Weights of a small transformer language model.
Size: 16 layers, width 320, 2 heads of 64, 36.3M parameters.
Training: a variant of Adam for these matrices, 895M tokens, 6832 steps.
MLP neurons of a small language model. Each row is named by its layer, matrix (up: input weights; down: output weights) and neuron, and shows model dimensions 0-159. Each number is 500 + 50 x the weight over its row's rms, rounded and kept within 0 to 999. Numbers have three digits each.
A block is one neuron, or neurons of one layer that tend to fire together. After each block is what it responds to, as a language model described it from the Wikipedia text at the highest values.

L6.up946:443545532543482435413488448599505507497506506444519543475405488547495567528508490496522489423459562458455477466505528424505388460611476436542528433396491417448424461600455518505527549478525520407527482488469460447506498540576446477494474514486454500548535482482437433470510529566517526502526443499528440567448493476579543459556499472555474462463425529461519435454445491591475541374532545439540516552572558602523576477503505411496519479509494437523568523494548468545508492522401516
L6.down946:569433507502433468511494533426486463548482525479550440497551419562481437515549575535505433476439413506513536462447458528451606546442471527501518483579543546561560508485543528454383466504433466461462544536434544528484483460515490481452456437511529552413492548549565587531529450508452506512493487437452538461481511537467434457405553663525500466559466546533506463602571544455529471534521513487470478556490480481499512523497534557411403609549478458466458497494454538542537590492495436
Responds to: Predicate after person subject

L6.up1085:477538447463584412462516444537423447413451510517491448443523524579510539508479399481554530476462503504483505577523501523418447536552610432579465452557514618548398445421575409492454630532490437554539495550499485438566454565557459482564490503468418521506538475498507490468497545563474546583497528508572568446427432568472523477428549473524552461483475562558573521401432484375555455484515474437605599510544602559477470464409536459509504400587592514538479567494438460482574452556512580
L6.down1085:495461449484566501530557402501467447500512458424543507561557597487572482501573507396582498443566570476450564535395622433436529536439511496504489442518472448617479470550580556530435529512500480474541576468433495529459417506463555467433425455549469487468544501466490524488506558500464426499489584470557606562446537543490567505452495472448502555482452363442482460523575486457533557527477549455431422550436465547489468467387574517486498538510439495512498530540504553470523573506476503
Responds to: Mid-word fragments in foreign names

L8.up156:509484444502639452546423414488433555525470430481453514460497482555443488626548492550488431495493439563470530542497470482379493550462492536537616518508562541456492515511512468556482553524487459438495535489518442542483440506466496541452464469412507413511619464469364525404508513464452586521460460507588477449513507442538554409491510378403529507470484404573521466466647414555606533516547479383524420614525503521520453571495473493509499491544575434486489518507543551468466546550403536
L8.down156:556532565474558499603493461512531551492391557534524456602532491535440450456571451522532592568453487412499477436481515500542450468555513449562557427454394464570549504511408470535428493464404509456602494555529437527553477521507490516598404452518423551469477587515461452464574491506500459415566524546490378476471553446524519448574482568489605541539544436510570555485518452523392484489568470513428482482497557565429542425492508418465344539524491572460588579456485499490500557553511407
L8.up755:494436507507534498539579508549466436444506527520470495465466522610537524437426513468519582452506462480515590440509518428576502549519480500438545407532645542655508411554472574492482493541486485490380546449496528453525498412542467478461500505530419550450586485433497520562415471496552502450492507464506555505561536450549408547524482474501517534494467543423478466469446442560485468527514504453532547593497516499583596523497505505526473443597425416434486488520459433450545486492443489
L8.down755:497480482552409491578502499482515471464468423508489471505560519488535509497495497473459482446556461483482474501584549510437500526428596427589433551597454436479567410535543471481482453401504487492524520474445447496590580535505501524517498494479556534421463488514534501514507600504616521492492460511479526557518489574579499536390546506488446481450454507512604561538470413520544487546563637531457531475528515446506583536573518451431539567455568393521483414512531459517514566588399477
L8.up839:428467441442620518436569437559406476528446516560443566505525522562499531527449498542463551464599518496537533531466503565522466435465473448458475486502570543466544481463532446575496536564478533549426502462458478511488415552558422486454430541468432579419529531500476523508554509457445441420519474435625506480500519553527464478605536451490490479471520436566511520502487449509558521530503536441418524436429511483530514479564409482468462459505412495596469568514511391458418495563516552
L8.down839:432620475491387467481494541537423519470501429433554521500598421435517479422455512462487520521605446536531405576580466546607569602504367500433442485489500491474528491549439397485431477367440456417579466551496507502528545442515533580597539520507543493521538440551485446444582512477534465444620466453440510445423478490554651474553423531458544563516467512571624619527494465590429565599545553475456474527518502462499551426623566479422405511480522461500450536513504477441478483508455492
L8.up1101:470533425480580532519561459482472505475486497518319437406471515596435521486405453525511506434518496438603523514577516590481504533433554467505512472550611540548466511486528453451455555639526581528515493487593458489629464471466491399504496502436463475489521530536515511528467532555485469524444444468489486461523404520551561463539546433565471533475477433478517415433549401452504517524527532445561584515535539461485474516474544488436479336508528511425641459494452532521479521596497557
L8.down1101:471554466544569515472508424550524388576451514593429423497398552527556537495549470566480496444463471466532513379505544483483546565508520451487464463448563403474487465548572499446496528536459587502504441558436531473476442555528456529407496560529458459568669548523422470510551563498503463479417575407509469522479455494511538442482507422471583378500553534573516562542562485496468558542581425424534553469412499504471530456516488510515480450540451519449584537520502509345558488538530457
Responds to: Inner pieces of names

L4.up31:433593497407429548442505500484520470442514405378454510554488517504567531457434409507520432397523469467472497484572597597561494463472436414441522499537503476587550449508525481468455578591447451456418493495462505418539511484574474493533459548418478491589460560511547529468484569523499519522499446536551544485452392527513539452496586491414491495580521470563526545468477474477498517542516542581612594586559572515510516520517475417470512457668466505467409524528454439576557510508467503
L4.down31:506550498556460544428420532465499580472570509503408457417501463448447519424515480589444441548384525542395527521471488549541512586488503512500427410472595516510480504455581498440568490524535549460410515526484516457474458504501458538458435553502502584501548479426469529566550596441526473517533459499443583505487450516559569428466559457475501529562512476563554519471456432524396532556544580451504589403559523598538635504473558504392473548515490507493442473540530459561482480391441528
L4.up226:518537493456497565509512446526477521569431539487463503474501490615520524547533528482492508481464521443588511502552514481590465514526528439475548444504564484440521501459521507463610542517560432472438489436485366571489544467481535533486495526536445499563519489415543431502419470602470445506514489473538516488479492478483559523463479482468500533435426507529558508428472480470505505456572489466493635587532472459582449428488442450524520462515358539485465488565433554466518579564436452
L4.down226:504569508460377521524529468523498505506565562446414499465543552599560397500578582434515512473561524609518536546459522575517518489517503599505464555557626539508511497474562451471520409574502562448526459367513511571593374460579472513477480554547532607413487554504546525534543478571468558531467504577535443466467398475509461471464499472486560538453478512465573509551470472457489484478539448518534566414435474549496459468600523491428543442521452430517553471488572466515507484504528522
L4.up491:477558459480590560392606508519468499507500550469426423490415425539427449429470497357557448489471495553514456499406471539621421525516505461457454488524480486555472393463430507480514516535493530501420450478458497592560518521425486559422523555507521457439460525468517479435422598563514514463426475504518489499519639485506482481392582449405559516544518498621516518450552526409487563452436406546504614514482508540550495541494552537573535421541380511503446528479429518412518483550490471
L4.down491:538485471471518422521529548539510501510558492442490465446487492489531430499575571528436562513425529514541555521533486567507537391458559555454428443556515468433442475521501438506477490497505470445444427395554407559501443532520455630474511519523513467474463538571574475449469483614500491416458465650560585564407520565525524620436602544506511511541440571446517496563458516406471455529475468521499443537552441449562536518466576520454526475504485461480489497460532484515525496484514538
L4.up633:556523547491523554455515480469476444466418485535528536474426482542419442558444490485512451499535476499515553515527483521561397478542430477548576471490498507509457508611441534471503518508396400502413520498428517480467559565500451419455519527499472496472604403447543534438468435501442436525549505504529438451553514499469581480550520445415456491493434548528570492518537434539508580478581411457597523510589487473574467554456539519473507464499402504483497535462517454456594553485492458
L4.down633:525487533513529402463547562495586538497557489413442534369506454487478541398523512481468457560498591574501502577552421467558468485419564544491524524547499546447489529537581495481475549455465523442429515503515375470608482514457577450571420542449488420512567606444487437461543480490469463473514527417553489476494498541527572556532522474465494434459467498553504437494528479466514468472568484444507432561460411573490405474563535454510567482545495531486521511399600494485473482450455560
Responds to: Particle "de" and fragments

L6.up394:504504455499545512444547459430485451603486470446490546468473451438538460428447514479456556443480500446480471455587541579551468547596459452481516564551504456534550499531463574487530471537482514485459513542468449558553496503516403428543542478485535493551616354568545451436438531482481555547461429511576434496521505445467553528479537448472487511522474432580546430483530429596544545562497517459525606557528512440526599432432563539515516447628562389415463466514454470415481544475521485
L6.down394:575516535568528469419419508469517433521526533392473511532561566431478534451497501525452552543558407509470394562453488533548455469442503537438460517563524415405545529497452512387584485472520543527498564466465529453474565531517460462577477586437573571498547545545539499551497490529528480536522538490455493399435572510566558495565467371478477513462458558424564459568465451559469501551471475571463582498591494513511458540468586543429667494478526551454449428444515434518470484471531434
Responds to: Location/time prepositions, table breaks

L8.up254:458494513490400464475504464445441547453428526419550561523447464535516404552506437532514395491501449468446506496469479553567491552419420460519490495559588595499431433644454601485547531551511475512604488448537529435487421473555473526438550505419415540449556493528489578495471501483471491504564428471507444518492522512539441449537460453478550513505507602481502562460458420590496564428567541453451567651517637511520507536533418517504481503595543446470433473538486421469507542492393496
L8.down254:504534468478438546469478402543462535513455559454545507583474475510518458527569423518503548429537383484450432514505513454571538525565430527533497392518468460507484457527507588520532515598498431519482567547477507450631425482472491551438516490454501587490527460486520414442456573408491482425605538483424567494379451494596543533540436650497475484537513550509478463440486587565459524363508521385562528551449634521484476591570490499457562530396540459464490475608458440487511482425454463
L8.up817:537424451479522547488497449544444490519353455486564590520509498460428516487489475557457434469532505456504565476649624390527550544502486427437540472526593530521505440534618498448446459581512462554525535498589475502514469490501447538568478605452545425535578407461520488408564520538561437491582459454585539533469444505538487496528515454481462498510422517497585504467475523410506525401545563462428508548559465575526571440532558457458480486474535532461531463532481450475542535562420445
L8.down817:461527462587491477488478506502459444534600494442473466480443506573477479554539476481508574458383502500520500509551407478488459508418533524615493542506478442508513566463440570509366558561520647445514552460489450520489471495423553399454529538518494527561433498476520577527408410601456501404538554506568465460516427460390585524321465554519510546483528469524507461492537557539516537583509483478541507532624430444537473518471489514417480475555489516482582558533537552501494455513502447
L8.up954:390460487445521467451463453541513474432405480445428569509415441497597483493507537511511510454458563541499438468496526406489534509512411437406498490444517473461464517487506348434504493524476541487568484456556507587614486483518471503561434579433464582486489530512599442434516476533518472400549521482515427567510479462506595559531440492494549453486425498446435485426468464462526559435519490392421527573476411527593612430578496483484464507504471500546535510533417497460551468524445481
L8.down954:564489474553518461478515520504437507584550465489551456538582474535484573507451466449486499544531491488459568518448499607502442521499532542531566503565554510537561567505504597551423460457493493525373536516478462502350519509511524538333523474517424452539478449548520520524520527377381445534447410510462533406498503522507463444471574590504477547515500446526511519543485579569472496485458512542593433519531590462498445544484459581574494536533521427520529422496484520425525559380611615
L8.up1086:431517485404575591541596479466471507477387541551560434472513398597467452537513537506458511448462423468548480644541481459496520516579550496453631522485468473499451482536510579558501525547567469538477549526493460546574445405517515450523436529472407539556559499511552560470541568464539492481424502521590461522481509462520546503514457482508536508494468551548522403474592420521528500494435510497487596482477528534566496413503506458484445477464447506471590497501520486390612509549428537
L8.down1086:607511489506462479470444550590536444537536540463530458541524486542401461527564375456423500482522458520404477414484599578540533605520508488444476460489589517559552489488497505448445515503494560493483511567529530423479516459517408522456459509584452498476439479501472450576454564455512564573554461545444494524474542512463474469532491669468601516528485464513520543519499566511473539474529464478513558597439442474450552522461516513500487618491570533410553477412502538480467438453483413
Responds to: Linking words after subjects

L4.up22:520481541496592538532550514505485454604493508485548533517432440565543525464530426458567581522487481477558322491544586566489417455468535489372597488531587561405549473526454468532503476482428532543418516473532557549512538440562474436454477555444483473461622514574482495470408475544500486553517523521541492496460467506502467517471486477462579445499596520525518439547569536525499453401425481427449494537481557549538459459523456591430454466513478518556492528559498476509491405581508507
L4.down22:473604571528479520449475523585528442510567482573483503525524511542529492485425502523518398567543446572507510476497484477491513420573475467484561528467547555463496449474490499485512517508521491479481540542602479536472525549417476461488485414504480452549488399542570498619477529463540507472462561603462521562500463500522465585537498568522548652476543472475415453521565497504597429554468493524554554463482531519427486607488507552479531462490452468418436470428440441554493551436491517
L4.up875:474555522447473518509479491471552472565368456463544488492477467546568497533518497532510543480532489477588398621578479449514405435430528481484488510528545543474541502474502511480537473513549478456539556413572448568615557543548452488505446522548435556514447406544523575520404441601375522501523447477470529525382446599441534397596457490512572608584470509528572512521450471609464511437505469616531565535563541546566407436544511519501498512473459498482552511522405465558565504543488513
L4.down875:516506460439383553532472445430567507563445401515504492533486505477616528497543467506483486503427467517538504433429465535518547511478527490542539481503506518497535561481497513515532508499462503476453437402414480482527479474504499478527524491459425519548486437520557447507430426602540606455562536461470552415439601431495520515474515477434545526602593546446596494537573589498482479568480517513531507551485511470473352577428525582525482539430590513607398539519487506556428463520581432
L4.up1020:498482547480578459527481463531371500579513410510519434406464495552510508428517421464568574514470499409582482519476457506494385502537493537467481482513575510435495483435411453595444634518508541602543525584499495445493464479482434467440568484477499488485581495410541575487482505557492494564517540431539521471512534437496534512402510518453541493488505504415538517440514587512487551495488497464537521550558562477543469497476459600468511502506427538593500594558468433420471500471494436
L4.down1020:472526482493447509614547521558512514490491528459523493612520591479488563534475465418468451490455480521480588458515548390589563476456435481507574451536480375461517447451664580548548484540460480490520500533541463484601504534462467512465515356507432515485586483498432515557558592504505420476426475563539436518487475532483519528544495466443488465475539541492548503506561503508498496555540480518478462521469450523505585450502512515543412611470482550500539521471497503518444518533513395
L4.up1044:552567476492545507521501413571435445509521433524484435463425436573489461465530495396596447481453452541431453450610540443506472421510562485542589542515593584502475445475536458480477581547383481630484499517534471486498426484472466488563468508426473504508540462495540566501464506576361532593491536526468504506491463540540453486411535475412519541502589488509500494446526498554522543515410410438430516570499552543499492505497465531487523396550450531494489628511524485451534512633466524
L4.down1044:452618580576462533512522462469532483465673458588467425562452460527532479495508452420417475556571496515556418542564475557597530589502517530496425498491605517525555545551497520529458491464531514514463455533438567570518485451460456524447519473482408470532473467526472431464429579462473486536502554485501565482489465542589422477375488442503494490511493482456498464446488542507523573547463516432566505580491544514477428547525549488495481411528473569532464486467559491505519446525540491
Responds to: Foreign name pieces; at the

L6.up142:386525431490517471509459509545364535568495557540482504474534426505546513510439488471447531502414445484529500456549489506475472525423502559576497500566579565458491454517538352593457576534525493566563492400446475524584482490563536489472483609529479401563492529468512468470573580538552511466553388503450515473378573599549353423523544479506558516469498518549513533530587407473623602460483491485509492560568523530595465439502454525484483410513483505469488394487462407454590459484609486
L6.down142:486523331461533590527467518497478501475482528466451505439476511524553423440485469523524526499515475494406525531543564493514495451499545437573509552463552466523585480476593536511533472541500482525576507547424481537519528572490551508501483456502496660514475458508412499523532476517506490483524460544544632565581450522532498536474490375500490564504421323510520503441517421467392531492495527484526498499474582521414539482534471492433427564460551522455526550464526466505437460580463552
Responds to: Inside personal names

L8.up123:482452470364459540507533502501559450637474508454508585466572467568517481442514510457457522502469491530536425576497611481538432473508502483513541556429567477517549493537450511440515453533469509477479579466512397518552473477483450469519504518435463491471511539587497518392399477555532460514590456557524533546490508532537517468459486470418492581606483465531503337473486502555525435523443445511499504591523608611590477509518485505533476456460505446539392479469447337538487466545538530
L8.down123:460551476474423543490504483373482483425529476565473520444484481537446486495501483504492544564493485409535519525472527479477526435432580476456506484584481528430505523559525612465412589549526413532501536601451496501491534578556504509457341563488509453549487631523469618678475432554541461451520439546507569555545450529483389481437545554540507502477530458439526496571507491526504531450502423593538502582560435486473494506465519522451483524411476456465519467530464561461491506498500506
L8.up572:464547431489520560447523546572454524493506503446408506525432476557549530513500545419467512471522498533529455557557530506477448567536546549391464536598626505413453456490523465430504439593423457490475478442606409514483523396470476500562519595419480510553500485513488546471493500519484492578499437511447358479579474451521508401498526479488545471538451398636452474474547562455446476546539483589391569532575460481466518429474525533498502489515508455411534537523464421571503508474401527
L8.down572:529491572532506483421436557535490494445529531516534442480458511465574429491528470516552497571507563435476470458570467478507438532492503555461449608487588490457542495472465529470513478508440488518528585469506453502502521403521470489528495538474509499496556468529471527553530537476483421470495583467580535463423547492469425463559468502557454502560437449385496470560469479512522526543499463480482562471462516615470447592527504548512506427495509491479474349500496498473472589415509510
L8.up743:470536428468554515478512437550460493529453469458459482395479510470538506517514388464528512459486506491480580564522432569528422568595490439533460480553521505543484446505524536498480525601439430555526456560548443501453525497479447486455503600505511461502535459449524501365507477554481412495496463484465421531552529529525446513406530521461523511509488479534437450572486520617533430560585451536498566502582485511529498491474473556577448488463498517508523425458486363473523433507468525
L8.down743:560516458471562454450523471501490509465455491544483580569433489507495464482542412532505497465536610517560480537572624562580544528502516487485472522453548539458471566454500542477522499501450441552496527443524450465501529478485486496525533510515574511466442557543507516498542484552581461455519522444508550482446466513568466554469518136499517493329460482522509536521384444532535484507595426398529463512460514525476491544514506519528549448501448616508479471456540461445516470485493502
L8.up868:494449480484502570466491423562465561445452545506456469493599513532508451543424572541459524508454447440504466572463519461519449581430598524471473521380485487573478527538459575504520576558513488530592630538607449474628412520466485524501523606462526498475518491463547561495395511553537515540538424492507559486531429630498547431495476439538535613463536463557484412521532484529519449443527565438533511516516478566596535465486489493487522502471432456437381510501504520486508506538491500
L8.down868:548497472505573434472507483457544503516482502522510519535441511559586524489471465491485532545553467464467563449498571606419495527496612523511409483470487477526464450477538488411578546539455510409519474498511523529596473499607500489514498518409618514498504515431561516467458441581502447493546509487576418485466567535556558533513544549448443449518530422506521486482532477558545449475499518614472504523599466463496579474481556455558496479456449338472443533423666447412485594482523509
Responds to: "in" tokens and prefixes

L4.up299:443508493489512537476538499534483441494499572498532597522365465587590470522436483479448529494585437556480437445500507471526471549475491418510488548478501542413544408536455562548455479529453485519472509502518486549490428505496536547448501645505422530500482423469508504398542536590449517434626435404542495489519453444449487477544420477444606481519446434568529486474489470514553577475529530511475535578559513530481453429557473555489393475469493423478526486499498370496405502483502439
L4.down299:518447518511464358549435514483481435506556407529510504521543491426556471437514475474494510408542423500504557539516526571444535518546458512571526437560486535556512545520498466544609478465452548433486553492530544431500533490410472480523586486519457603485534487459483477530527433419449494514587459498467517514435484531527501440524475525514543498381549446411535486496383603655435501460529454522529439519508546532385485542513556493512497548507537565493467572486476547548418466573489482
L4.up313:479476502501510596482473516541530530544532427511538551488499411561448537515555452587532526535442484516431513496566484455544489464579499456501468542493587523477404488407557574498493515505431538613587394533438472504483486518516448574435515501468442533535478499500493517375503581559484534473509544453489516570449518561478433429419533486437542522583528442587470679458501463465499511486492488411541518537483527592495504482522497546484474488611429441493393460536479407454448501583505464
L4.down313:508513492483427537526491480487599555417419457502440478419565528568518509524550474589524465535440555474417586461493454495474507481505499439497471550519440426599558460506470617527404467541459552518453508472478561473474603550374562506536451542493516394418518420472456476501479608440450466557480510562450471462486502503452555462493519709521440537495515451484396498516522514538458422462538578462577442540493537435445474521464465581512495529483593442417481560600483567559524451504477483
L4.up472:570582550475528487519487472489470462612490354536524426481504411621470490409530448517480418509561546485512483530595513490444412528474481526469582477481562576533446478435477511533498579549481482643510497465468502479555521495565421452456471538466487486494466394459477582361530447538475549477479444508475419445465452492510550520506511537421496507380573460488572540529475521578490459478560477478584514530539543514551486434482556525499535494528533496515484527422516409537483471487528608
L4.down472:532451482554459575500442434457529517514473464546559455490558519513531559366492549518509523496436434488382555469636522483488458480454652445575589413475493431483498394524517492478515562445436493487489437562578538509498529560433521511573437520496422543523472480492512496498500587500442551361500562530456642521514429520575534529449509478578495543385460462531543466523421515468531478427438425561533529606433567483444466528522442376578537485620535475415581550583534523461509383528572465
L4.up1138:482538517461487479549421460588509502479419416529542538542484533581434530515429467459491532456523522412546452431516446399474440521424528369522512568421555665469459508479476526467494543497519432599478462475527431418539487521567435481480470456415489562555529503589473518448501482547490482412561458500465498512540506495533374406533519502387600547443457492574484561494393501512533589450536480436425550527544529600504579471538464524586502537533485450544449487533472397494526456478497463
L4.down1138:476436481609469491509477463495421447384478445535514572473466500513504557548597504598496533428473463538365481454451515439507558543521497488557435495494441485487531501517462519466582520450567523504453549516526559463466476490451446502415507490577561568456463478525451470523492505440515487443529619576493492523479511415542589487492492538540555496414415520555482488454573644546494554490424566441523529506568549564513522529572526487444446463397524472474519521515532484485515490564511430
Responds to: Function word "as"

L8.up2:458470426423512443508500565498493630526364564466499513520557496485453483504424567491462568447503508425568525572479478513516563511477546487391479562498546527419373476455634563516448430555528488495553512474528428463521478485560509510584401476440540513614567494461540471539542615522502512476515481505469475418450483471476480499447565456448497504540501418558563507421517400505553557538523451550530463535573529490547548549503554387485473560482472503453558498443396504538494472548467551
L8.down2:491548448492463446494457426541522541565536512544395492541557478486478463526497383412430508534518510570413467546474595509436493496533581444502524596510467457525487454466538581541454492500436544460489518554423509434481523474556486521445464572478509477461560466426565582560481529523490591490604463401530549550470536450546516482411466406493506445487508429624462577497477532579528506421508491525538501459408519543447456581502561541544499553410540566499523545419460423427539500466591413
L8.up45:463487523567526552440494470561466537408449526465440488473436468616425478493524511511578594517552467523467522584462555512540466454457485483460447459544449551520471484434526562489489536568556440525456492523505501481484492414570548488556424520482487623574603507431593482430551574402489508537527490428459526465413498503455445496452509438477444472527463420546545497468511372484498504519511557489437496555467572537546437571412464463527540477524435554541480518523484447434528462549452588
L8.down45:528493538486533538409487529490519471553479541569476581481441489408497467499439503569525485503581489439574485459452570469430413504452498461415408490537541475484448513576550462537550587566432577476470576512510518466421493515598414577445441563556425467569483537480441452473544488545555515569498459566397567462487588469463427504456440477406489452463466521567515408407496485461506473563508447515472493561556447478522412454533474615392453495502548582451512537470491493492521451535518507
L8.up256:434468526484430519550448475504426436502473522531490505557568436555497560575544555523477597473521483471523522484601484309501494492486471402517595490533544539507509452516552441531504552517598422508450459486526578525446500450539421527479442567509440516487517554516581498476536546406482450549457452608500558446454474442486477450534531478426540511499546472473480489507545364495531532508479510518482544476548573479539504443469482478369492451533536451465538415607473495515463454464463470
L8.down256:511486445521541565540517416560625473491493497530450631438476488537544462565484458497430481517511519570463428468500465602433460519503466440487562478494449503501556479512407590532573432464451462495439451549463431514459493463646494452548575578460496497544485469570422480515489458471419510458498457518447499488500549448497545498509411501454492561490555462623621511423503455609486490429530430516416533581499498605529521567387564532487434479517478499529496526505617531459424509561500557
L8.up759:388485470450548559534449535478413473469408435519516462460547469428482568577539543462580442487514492481514502489569523437493517466463528469496568471514516563497486493551457460526455594527567584495535494444500475395477512423535520513598418524559532519586524388336509496506579616530553516474437492465539416478421550468526503469476552445437512539484522478501553458437588532486575576574494532503514454510632545576555534535490426522443462454488456511488475437549522392483561531521518518
L8.down759:544368456558520478615534542461505495526563554540551506589443484442574560538443437505461494535507426526445570522447606483546502518495484466479472514515526565529467524481455509419434407480386455448466547477477531548466464521427428498505521464546530526399371437475529479495394465490445464586506504524481492479512474487474490524426547564404448517506505500453537512510564679463551521497506424433500420550415451499526583514411536532550529551479586544405527465457520396575549572543496531
Responds to: Foreign name fragments